MLP neurons of a small language model. Each row is named by its layer, matrix (up: input weights) and neuron, and shows model dimensions 32-127. Each number is 128 + 32 x the weight over its row's rms, rounded and kept within 0 to 255. Numbers have three digits each.
After each neuron's rows, "fires after" lists the tokens most often just before its 100 highest values on Wikipedia text that the model never trained on.

L10.up1009:106108112054126109127127149172107091139124132129128082097103176130153108188098147127169167119122174064131128106068132151114084092179119109186185126129135062128138159111036163132108124092123072157177100158169155172135105156159162085092163100095126140143122079087150132098098163160116140116
fires after: " ", " |", " m", ".", "4", " $"

L10.up1165:161146084121200118140104107142142127136154110133149140168144144134089085172099109181193110160167127123116080115134076154147115147121193102170142108081116122166093142187179145127120141072156165154148115126170129150157138134164145154098098111087109117162107125197097163148180121149135186150
fires after: "1", " ", " up"

L9.up909:067135153068136103178154131153085106112120109106183107176102134078128144157131076106155120158123100152123089128094178181128138096141095031078111141175159135104078101087053152154114128157073098090114100114136171144128187163086110104141093113163107158107162200146124099101051080111129135136
fires after: " ", "1", ",", " (", "2", " |"

L4.up965:072086144210177089126175128148150172136108185124179171102132161147150158130146152154125081100155130127101148124106135147084113130154029126098164155162136116100175149067116152155147134076132106184168106148154096110134112138102197110110049070159120115084074095093092120154120153120105126137
fires after: ","

L9.up1461:196122116133171145148096191127194172069115143127101187167128148120129101125099134130131190198113102114092092074172097134161161090097123156089106162125162023073136122100147086161099164146125093087114128097084133197156118078111142181115098122115138105070176149156116141096136107132144127137
fires after: " the", " at", " The"

L9.up688:121103107118150175136145081054113110071140157100148152095107113101165094088101135131115072133114087097173123128118069112086132153106179076102168169163176112114149145112076079157119104094125103054070150170125088161148151106168124093162101081111148153145113117182145135175132152066148174120
fires after: " ", " ("

L9.up494:084141099151162149138175113154148086128045157092104114100115192126140099143142134135070112101085141100142164117194160194137148104122155118080103156172196154139125074109094123099098087099120158160134180147119083091116151138126131135141115113135100140076113098098161103125102140157187093142
fires after: "–", " ENG", "0"

L4.up1465:084098134170096164176116105145166150113114123099086138182097103123127144124115152087144154128156067152125130091143080120070109169111112123133128098155132078142094158091160132150057091135068101145155110123144023159141150130118170135173160116143154112072158177164101134158131188152140197126
fires after: ",", "Wh", " o", " O", " Des", " after"

L10.up253:130146116080179120139089131171105148134119162041162152132151118092142171149059114132066101122142149117130168121075120161050115082113169166141147118148153118089118190115102158120133116067136135140134109144138141144186164183217138138074116122126062127178148134153143148058167149163125059118
fires after: ":", "1", "8", "5", ",", "3"

L9.up99:155136147132169074116187143100137144100118133102126080118191119179103132143105105113144196143135107074153083184126118139123164142135139172112162118168136092149048178090085115125134105129119160118107131157116129155117076102134087108087125137099139164143168062137053110112148139054132172164
fires after: " ", " a", "–", " (", " d", " major"

L7.up1098:068119141061165140143038114158113143112057115133127065131089131149111114194149103167134131137081148174124072121094104221109125109107148172140130151145114116140149131090128135162111102153124156124190182178205144076097124106126103150114054109151098082111150106134166101195130129090099158101
fires after: " ", "1", ":"

L9.up701:061126101192152154102172135121118097113114084132107170145080135172025129128142131122127115137161073114151117143145141141099147136119093143122078090134150087132159104142130041132136106112122107085142112066161104196162175176153099096127134192142154131093119123079128149143150126136109165133
fires after: ",", ".", " one"

L10.up229:068107137103134100102102131131097122157108160072156156187108126151124100140153105142132112112122116113107114131101130132123098129155131115101183139176158138151110139083117100182080107090129201136147167126147154140138170153113086135150133149159142177144147165142127118123107140200093124135
fires after: " ", "–", "\n", " ("

L4.up1502:093183129127152120152137068112130116161136159107174135066090086178132196134132080113062143132146081064149169099194141074106132090147112145105094135129155085171099166147084150143099137159048143127133146150119148147045199097146134078166133143158141097084040148128138118132132098142159126115
fires after: "–", " Olymp", " p", " P", " World", " V"

L7.up1229:130090088128128120119097156129127115107103121104169145155140123101160104129120097176114151175119109129162180172137124178075135154099098109164049116105144130121120115121162139138129139174150148122142174110118130124093172127134134156049172128159133089133150125131139130146129105154136083078
fires after: "-", " (", "1", " "

L7.up640:070088105164183191094164130141091052136125129141078073181068141123093078163153104102069151085136060133116064109055128122108126138125099110116160150087205126122080176071177096213115077141102139205143133070104130107203166109162137068130072145129150087148165158137090118087182136086109102153
fires after: "2", " sp", " n"

L4.up411:123089111105136123138110184125157133134127107094121091160147167134073102145128135107133090165165106158118126093109146085139060152129146137147115164081076147140078114167103145138163082115195190098147110151138138082157153125145119169116125134112126184131122148132128119186147142084147115117
fires after: " a", " the", " N", " ant", " Ant", "st"

L7.up562:107089114117129145163073116189176167114123115158093131078140119121159170054068130075134162098128086128121101139121187156164121141135113142114134126095114149177103110148211089092146163049044154089150136103116077104141211088140093113185081171104182131121143149122066128112141072171120110101
fires after: "1", "0", "3"

L7.up870:060079140141142155124089149122060107141133112114120097144097152125103133112123120094130130104154059143130131116152071113086166176141161125101125109079091120129144103121159116117156191152179145180137175114112118115163131203178172127131124113202050125132134149106148153200171174217099147122
fires after: " |", "0", ";", " of", "ical", "ast"

L9.up574:142127122183097176047119128133110098101116118102137103121122113170160089101115112098080134161083161194136142113182126147177137137109166108082168089133193047133101121090149156140137081129093111189207150069115096088115195144136120069170127139113146156159119123146127120148156149132153163120
fires after: " ", " ("

L9.up1399:152123127130068139102063123156159090067118138065061163165114153144117128105192045094092161151146137116136088136127133122117162156092129131127109145112130144133111157141095179157100083182179116135181084089129154127101148123124107103096168147129058113157158135158164150090137131117129153073
fires after: " ", ".", "3", " Up", "\"", "7"

L9.up1248:142148149154119129165127077132141160155101163099041113072164143123174067145081117127103116074067163119174112108148163093134171129117154142148117106110147094127087099155118173119155070166127165108162130142159180101162161078156107094136132128084128077151130116067174139088092121144175098122
fires after: "1", " a", " (", " in", " the"

L9.up975:147139142098170138137160099216122140100089110085147142103097125108115047094189184128041134160191107141087119139138124114094159179140077083157119109159140087117085125066104073109187053060135127123137067173115119084147099172094113188189109098116126071189153064102180112088118108146153192096
fires after: " ", "1", " he", "rian"

L10.up116:119118133134153151127106188155117161108134135140147118115137088153169116140128161167150009109089141129132111134137178140078115179107081123124100151126154153084160120136163132113146161175186133094104146156127126145095123117112138152158152122153141089127148072149138110058154138060150106148
fires after: "1", "2", " ", "History"

L10.up551:128087118121132159121143158185098105118109140078135159081216132122089190121098115136139102133103140170099116143093121115081129069086114106162185128118172092144110161159121173139171160140123171116109135085124167106163103087164172155144060126098153148160190113124166133184156150154099177107
fires after: "0", "2", "9", "1", "7", "8"

L7.up608:091114084162174054151073149168102123118153175109130151170144115127099087166128087134186105141099069202152113087153165090085189131118132156135091100162113117189114130093123131114127085125097112083159147102160134098082182148105094159010078112133142084223100130109147143107173101141131113130
fires after: ",", " ", " December", " October"

L7.up203:133119037155147154171132128097095187143104101075127136148108149087098149106108121122115104108163148099110109139174121112102113149131074138135111154137091143140110119131119156140119123089075162127107138121089102089080069138147118151138158178208068113067134082117104085106179124163093154135
fires after: "–", "1", "2", "|", " ob"

L10.up679:075104131142164068146155191123130073153089106141171107092121130135127138140071084121121130121103141124084080085196180157123120075127109146098137111118174068093171124112105057159176124068154124175118105045121157157167124135096103156096072101125142117123120084132150144187141097118119151178
fires after: "2", "3", "7", ":", "9"

L9.up860:095140098179133078104046125102092110113106170102110102149105138122157164124100114171151116123102141136147157127132153113096096122130095185179108091076166086149129118117152171190122119095134118154193133071135134065080123155151187161142169141105133149118113055078111053144078115133083130095
fires after: ",", "-", " New", " in", " |"

L10.up172:150095094112175166136097234160135112100063108123130071159098120124114141118142096109092175202132108102068140093171172137135157134111128127081170143109153104125099089101122157177152126157135137156090113134138093107159120158114135137088132124122099098098156049122146212189074167138134088107
fires after: ".", ".\n\n", ",", "Wh", "==\n"

L9.up299:096146250118112178086115123123101087159143129156082148153064074127103112110157132094090113113143138137123102139150116167151191165175136105177158146161131145098144178107087117183103120146166133188103129122074125109173112107187155107107083107184114105092112099137118132114121154154148200163
fires after: " ", " and", " L"

L7.up886:090182102080101095164173190170140038178131153106106107151136160116055080072098130095170141134126119131121146074147116171126143147099132133137135119074114105172133188113124035137153147085121122162102178124128072139118134088193125140116203074086117126122142057090132086187136103144119099108
fires after: " |", "|"

L7.up187:127114160076139159086149171116146110074129171141099156126127109139137114127104146158161172096144146151164219097184143097110096098135169169080050120122101095119127118141160102152118117138122135127164118076151138067147143098152091204116143056146097031093201147128120072092132110207081146153
fires after: "|", "-", "″W", "al", " Total"

L9.up576:092104149111128126110103139106115087119130138075119106134157106105066150127164104162133135153126092141140152047159081124125146095154145099108149110135138087150133101145088155144131101103164147114083132139148114130072107119122102098179141083143110132079149150175170203127092131108121170119
fires after: "–", ".", ".\n\n"

L10.up1287:067137093108171148089123159106139103082099098115104108163131180163147116124134127067082124171089063087126100115144174115116170142172177093169159128144192152089133096091081122092102098152090117192068122152153092095142126102138100132140101138094098168106185173082119104155084136155129124132
fires after: " |", "-", ":", " R", ",", "R"

L7.up828:126083096171111073103145167159120143110148103100121187165219074165199152145118108131084140166169125102183065140150129156140098103158094103108162044171176140125122135142170156173080132123151118108183133137166075095139146118142127142186121107149156098115093129095111106114123108093106120150
fires after: " in", " In", " to", ",", "In"

L10.up312:164166100127138116103143141150114104153147114146083185136161168160139130160111168102115088111144108139144141125112177173104157100120196153173095137108180141142156159137107170153176166123128105084131172090097115154084112108110135185130197142059144132206132120164121179169115165171111073149
fires after: "9", "1", " ", "8"

L4.up574:126121077125132075078113088222130103104151107187150149064108169111149188124135084164082093167090093139070131088148185162196093146165073127161129173106186140128153104176107144081165125157040095116099163147171071090124135082120132120080143176094111114120177104153119108175142168131219127173
fires after: " M", "or", "v", "om", " Comm", " Har"

L10.up124:060091154116104152125091130126140131177137107085128124129041149073101121094156116127155080138165093140088104119123113114126116108159091151145141170126093088140145150099137145116157134109149122073138145117105104160153165182079100091143167153182149161081154118079107076081115060124123123113
fires after: "1", "2", " ", "ification", "il"

L9.up308:119097091133137117070138073134186135112118113100072135091064137135114125107122097165153194123050135103131037163179146146106140159117152167118155072098105086134132152130147151079175143147191125098133104105117137040161135131114089106139143164168121180127080107163149152164086132115120144092
fires after: " in", " a", "|", " In", "ing"

L7.up1188:130103088184132134134124122155122148138147100160133126146157096086163121132076099136125148199194085115182173074129138160118159125126089117125127107090105128192147154145116166133099087119075157102116127128159100128119131145122116112111144100107105091175101135072154182179136152139185163105
fires after: " ", ",", " was"

L4.up550:112140069146166114170168168160107085154110139075105075141160201081077113101178150131079137207117171126166160103126182202154107119113122128141065134158149122141105168169171132169169133151168100103063137087084097128092136115117097098101183101089179160088182105094129110116149140035132101126
fires after: "p", " s", " served", "rac", " p"

L10.up988:160165166222114121111067102147134143142129185147128154131115137137108124156115138092077138144142162192139113113138128177102115096093113146118185109112176158170161151056103088133165140079125183104064094138119126067095167145131120083134163119119114153143130163150144081179141130100159186130
fires after: " ", " ("

L4.up917:112129131144136185136142121087196146103133084137163163138148179109133116161125086105173111144125127199174178127078163135105117138114190129162109164063099103136116129137111154102142142112156082099090125162074079124125161110157146102154154107118130108155094120122066142074086127131112134168
fires after: "h", "th", "st", "j", "in", "ir"

L10.up780:114083157164167106094053141098109152112091055100124181084117184147133134128141130108137147103190097094094089155124094113023121112076120107076136128145166162116119104093210107117137180138082185065085143153104155117189158130107155123148111213132099103135164117120047186104120127098056151122
fires after: " |", "0", " Top"

L4.up540:086111133181114096131111110098113092100172146127137141086089113124174191172099102185117091042114122149094140103119096038152070186162129149086112138081156120119158118178162154161134100077135141184128126123042126122156162156188120100147142118125105072105095167116149137069079091155140164117
fires after: "On", " On", " on", " In", "In", "°"

L10.up111:176166075176104091115113125109131103112137085076111155131137128142072076126132124162074126151152123099142145122124088167084102101143052118146144109127193090174143128043116134121092103032117195141163110089092108164161107148110107154132091088115085133106134146124132136154071110137163106179
fires after: "0", "9"

L10.up1210:162124113117149102056139183082104130075025085083075096092144087180163168178108152128132155114134136181180143164160122165123116135143148145086092155167145134131056117092109087117093203134105158160102109159103160089149152192143110166200127153089190062142154127100091121107111100142059139139
fires after: " ", " S", ".", "–", "9"

L4.up310:176174097117180141126100093104164139133115169113196145103125098087119094127147162127156157107150102104124099137132117108121064074141125103100153155115096053108090133141156160096123106064181116135145195108173181130144102103117124159144121128137126131071160098136152097107097172162148147097
fires after: ".", ",", "-", "|", "Personal"

L4.up626:091146118156072085147145090178138085190091119143089097162102157128120147109145119086137160102146085104143130172162186164077149121153101067122142137138169128080128169149107134157072112104101074162104063095128061129119121138152132155108110139105137100092108121109100088129081147148167067143
fires after: ",", "0", "5", " w", "8"

L9.up460:128075158123178142111089102128062072067169111151077093221148127107130140121135127104143145144106049103132134124090097162128146181072109126106124106061150148130130102144129162150148119098145172112063140103130126141084116119140067141104134105115115167147126166181147108053114111219097160110
fires after: "2", " in", "4", "5", ";", "6"

L9.up583:131061115088146108189092141115109093076133139079181129065117097119124129122105112157069138094162077113147147152128132157114190099137113120059108088129189156109110123144097147072111098138156143086077080175142097116148176081129126162094132150124135117154087101076155136169124120104112153087
fires after: "–", "-", " |"

L9.up1302:102144088153168134060086159061140161116124163100155133117181106128157121140185134193128083132129178060130127151136152117109187142179106140138166163153127115148108107101117109130115137118164149157148105145134154173095128146107169103135176165154158092161067125118157146151093143138134156141
fires after: " ", " ("

L4.up697:151095134149173108131079135072081051150162122144154134121094109130121114151157184116167155142112079061115119115175139109190148140154156135183113054100073152190066121159099092123072085162121149152137157174132108127102116088182132141075136082122105089145078135159131137095087125107117159149
fires after: ".", ".\n\n", " (", " ==\n"

L4.up1440:098135140186157135070185148076145101102180076107103106162124146214166149093145183129149069097185148149104211139161156132124068140104166117079113108155148115097081127126155125140107146111061140059146148151146169112181134106140090139158147183154140144155070150089146092168110181084096112102
fires after: ",", ")", "),"

L4.up675:138057168095102091145145132141080125156141071117138129119115122177117113077136116109189135131113088208152126093171168161149177100157087124172065177135153148113110163099088183106152146109157111115104114153112130091175098081105158117159182075173111141125134134081155099181108119074079159145
fires after: " the", "ul", " a", " The", "1"

L7.up198:136188143124172184097124106198155086090098122179102152064091113149125099108162179163142098131066145164098081093123142126131122131071075141142108078156073108141174109109124145131173132107142115145146157146162083150081142113154142139154132098148103103154109151069121171126161078137189146144
fires after: "9", "ac", " Mag", "z", "ag", "ad"

L10.up1034:069145048144120131088114100151118169089140128139167116103161120131167153134158137124088145161093034135145138054147153109161155147108088208017153167137200184114090037166148154178095145135189143126109165156137088080125145148130135171135135128128110096124145117096207160073155126137161107145
fires after: ".\n\n", ").\n\n"

L9.up434:128168127122170195166131090112130153104135085133125122146133177092131113146078094150097152100179157072097108106135155112141210163144101075109189124100126067129096128135187127103141135062079117137076196101117121133135147122124175190128115100103105119140091080133153128171149102174124135111
fires after: "==", " |", " sc", " c", "(s"

L7.up1302:115145106108110119133163153213152087081071160107121133165170161175137116144096130167187142082125155194099193099116083098076122086047181186133176136068151145183144127059133086130086119129118193173121142134144137107133124091121151171151155082063126119127121162138123132169167147124111108116
fires after: " |", "|", " G"

L4.up1524:117143149168104091105160114120164104100115141093129112162099143173139147096153119059148160138108147075102175126121199130062145123152180135172105136132145119108091049186132098107171160075147104212123126074125125076109110117132120169075150161135055131141130109107144170160123096087109150100
fires after: " L", "L", "th", " According", " M"

L4.up1259:152083146076236153118132056119119148119167143151119104123121118075105137156157113104136131127172105119094136146074126105126097114126177117118146197073125088118120173132082178161104178118146107182106158090108111084122095136171132137136105167119114130092139140200108115105094075156148151143
fires after: "art", " L", "c", " T", "E", " H"

L10.up455:113120128093090128118109115082134096125152131137172180107179133122112132071171146104092168122071087139150140180061162092140183180135127120110077155123066099172106142108093087134140163089123158119114104160109123158157067154169128142145173134163104126083167099096068126145096113108094161120
fires after: "6", "3", "2", "4", "5"

L10.up848:160151083126138092079127089102095153140143121114122164179087138124161148150136099151170137099115108060112097152101085161069107108157144134146088106197132165114138169135139180159128145124117142119112130091082136069071092139116174131139164158121124142165133162126136119096111097149172167093
fires after: "9", " K", " N", " Episode", " –"

L10.up328:115114135145130146106111072112149070096103124119025070116103119179101117115179126140090080163095126105169092142141099167115144151145153164055181142099123101181113154114101155111091072135095235131152096120112066121104152116136102188163177090088141169138142102166106144105207119110075156116
fires after: " "

L9.up799:141133102126074153133158130135146114136154123105131152121156178103102240145145143102140086171160174111134127134111156140172196080103129132150088183135179109165091149136091154120078145135143131120181144084108168187134138077082110117107074145157160138084137079155170149130113172149072119078
fires after: " ", " to", "2", " \"", "th"

L10.up1498:111177121127155122171148145084097108059110143128135185102137100088119175145126117073081090121146159150165133104131116170118167152136156132096153151152185120102120131131079141118160118144123134219097097147159122166249143119138175145136108135129132077141076113149096132104139063144073099120
fires after: ".", ",", ".\n\n", "-"

L10.up550:075122110128135144140102132142127097097207147134137112099117106128110122140138124123139139121090106152139176209123131115125133093098193162144130124082136154080158092088124135147148153163112113064127173105156109094165122109156097132181171115097129130144108070114096159047169112123135169074
fires after: "1", " ", "3", "2", "|", " G"

L7.up1353:110143137167161099077092142114126111109105174133112143147175118091100135088090157130103172143058166200175114060191145191105162126128163103193169101158155147197134143082150113094126133106133094117083094145136057114186145092099113118157103163117155150114127121118030121143099163148083106162
fires after: "9", "|", "°", "–", " film", " |"

L7.up494:148096135117138129078171174110108114095144153143127157174126127138133129138089160120159154166061122111100131162075083160113183133114082123110138084181147107108115064094114074118119167184119189176106098116107101127097136119133166111216119195115203122116132120059136122120144070102107100151
fires after: " |", " s", "–", "6", " "

L10.up1369:092177163162184120116117071123152114155133178076063138142100164131106117140105031151115102114173085172076115132124123120103143112157149152144126162155102113124088123139121144175142125147156119087101125107130110166152153077102214187179112163103093066177091089075156144067135130137130125113
fires after: "0", "2", "|", " incre"

L9.up32:135128166114162112146111136126140087075155148152166143151132119122157182065149049076141113186140135104142172156161128124153132139114112147127125129107102164117049114130149129112123168109084176111126150116122120135132127146109148059115163117102099160162112149146118157227146104122151115093
fires after: " |", " ", ")", ":"

L10.up275:141139114067124168142144100150147176124093111150132177166157163109102097096104127173096147168133116104092133187103180112053185091120160133159121174152118131086126172114165096087165142110150174100172164082123135169145118103125142155160123162113162160101099113187069107137072079196108148096
fires after: "0", "4", "3", "6", "8", "7"

L9.up1489:108137130159102164137087137142146097117181176108121097126075121122071143084155105148106095143135101089113129140151125152110165190109097121070101149149132094193089125188105110106153156068030194169163102087167093188124160145135164114147151129148104159182106112085079116157137200143098052136
fires after: " ", "9", " (", "0"

L10.up548:092130148105232155094117165123131158127124130111122120134115157082057105150123084162166141104152101108115130093131114129123165140139090131203110094189123158133132112099114077098198145127093153142117138113139170154128123138160075105156106091161126208161154045152073173192096082149101161149
fires after: " ", "2", "3", "1", " ("

L4.up201:088123076128114147162125142116113149142102105112109096105083100091120123150130122159093150118173175116077081108072178103110205127162153071154108099138133120139097097113132134125162110097109156101161121162049160074103140152120118148156141130139174135110127065115158095124141143120097100141
fires after: " Comp", " such", " st", " wh", "ri", "ret"

L10.up1457:115127145157159150156154165107118134120150124106083138083094135095182177150136093115153117131200159179141078133108111143100111169115152112125134162160165127106137162114090126110106124133095146143140134092102083178113141118159096161101168127161068130165145114095140159172128138106095150219
fires after: " |", ";", " with", " D", "9", " Ad"

L9.up323:110142075165111106155103105167117078108128168133140122100135146121171156151155174055163127106150185090175131159197190122094144164112139136088161109076159116153081161104155128145085087133152200107163165086131093117117115147141125099164178195096101142080118107118114133133124127100186164146
fires after: "9", "0", "8"

L7.up909:089082132139168137147080115162123088107152158112161134136140112116168135117142151161119153134181146163118093136140189135096160122124160106148166120152128168108094167163144133146056122174106108149111114069133091092157117099152105147142110155100093147133116155150113142165114157108219080143
fires after: " ", ",", " in", " Val"

L7.up522:085122121101111141146071097162117139080118137131150140177141150169167108177123208110118115109129147081133109158097123141123111059106118144111148102152111161176118221151123135179142156144149102169113131133125120086150156154131105150127087084155130148123171171158123066138128164131178139087
fires after: "0", ".", "9", "ov", " ", " f"

L10.up1333:090187149068093061100102160181102155125071102095146149204094160136120118133123087104137121154174131100141136102054151144113185079119135095158116150113178129127073069143141126092159128129170135125155078094088068112121143171113102112115157138103130110141161048139072139141141118147154134061
fires after: " I", "9", " m", "8", " for", " "

L10.up1159:104168110159119113042107091093131094134136141112147179149168133073147149130140057150135156190124126118126103110131156095097138093140092068113136150103137119099188115138102090131181148114126101061131135138149206136176159110160132135153166136096154152118190142115123099099109116169134131157
fires after: " the", ",", " in", " a", "|", " |"

L7.up169:149097093184154135084145112121132110144123128141091139136108139154125143135124113101125118140097162114158094165140117146109139105084107114140119158104120163144155176117143067096107176099131112108079124160150146145106162065130110153133126120181138074161190146183154104149194099122120107100
fires after: "0", "6", "9", " in", " the"

L7.up515:090148075085197137127125121148153125151094092169088116132144123132132076129076124111149109152141151047131128070115113150157170137101170178133149171146159107148167097073104138119120142106133144143113089139119087097167102181142143133102087128100130094114058136104164147205105188133119130067
fires after: "2", " ", "1"

L10.up778:100106138147178134103147089187060089077141159112136102128107113138108093119162123135128081197176135121179095149147174150106163070138150172098146080144142114122092126135108136156104106146090121107140116124077143124072157177120115122180106074090154129131137102151142169110095109145140089098
fires after: " (", " ", " San", "-"

L10.up605:107153080136089073126085086134126157139094098133154086136099188139100112164112106226126100127139139114172096160091215155166095118115169178166057180104094174100126139106125122154114095108154131125162165081114088088134122121130135176169190133126143079159173143125094107065172037073142113096
fires after: "1", "2", "7", "Personal", "6"

L10.up191:145118094134154054096128105150154106082139142101123136133199090114102152137133118158105083137127115117172111123100128143135143048129141149117111131059125114164109116092129132124147134108128238069145108119174155136112198151162179156169092204151105029104104083071109162167101116130125112087
fires after: "0", ",", "1", "4", "5", " "

L7.up1034:093144148118133157105139141151112099154069130123092117160122090086134109135131102108110120117144117196140164093097129049158109170077152140135128162234097143147104111097105103138164140132132133120146105122115061143112134132030171093157078085156095134183111141126136138123126133066112164103
fires after: " ", " on", "s", "ors", "S", "2"

L10.up754:102072189113093163110127099131121090031121111149183127173152144127158105155136117102141129159118186175137105121059125101136137145145105146091142134133201152111142089119170164134144106150105173114148091150149147171145136078129151132134134140140135131154149135107111129097098081083079118115
fires after: " |", ".", "8"

L4.up955:111128117164161098149097118149165151134071141173089133072112115212056106126156161086122084141140099128094085087135140155104114131183076164122103195111185097185118126156117139097157155143135084124119160113149112199161105120171121167134138119143140150124131213144159165138146092129176144129
fires after: " D", " Z", "D", " A", " K", " E"

L10.up1162:133055124090079148143155157154155097110153085115167142151134134157086144136111097169208162224129084120156136180072116103062144156123110168149107123096105174163097127104140123192163203105118138101171159139097126137069128147130184158106099115110132163072079157134070148119131163155086140108
fires after: "0", " San", "á"

L7.up412:103084130144209135222112150116148171112135113111114113174103110135135090127121074122146115103095118197142111197096169055086141138115156150095084113181102151106148126070108118136149111119133172109098180147109141128164143140120170143120130137160117132156141096151088139120135124188138114156
fires after: " ", " (", "out", " |", " votes"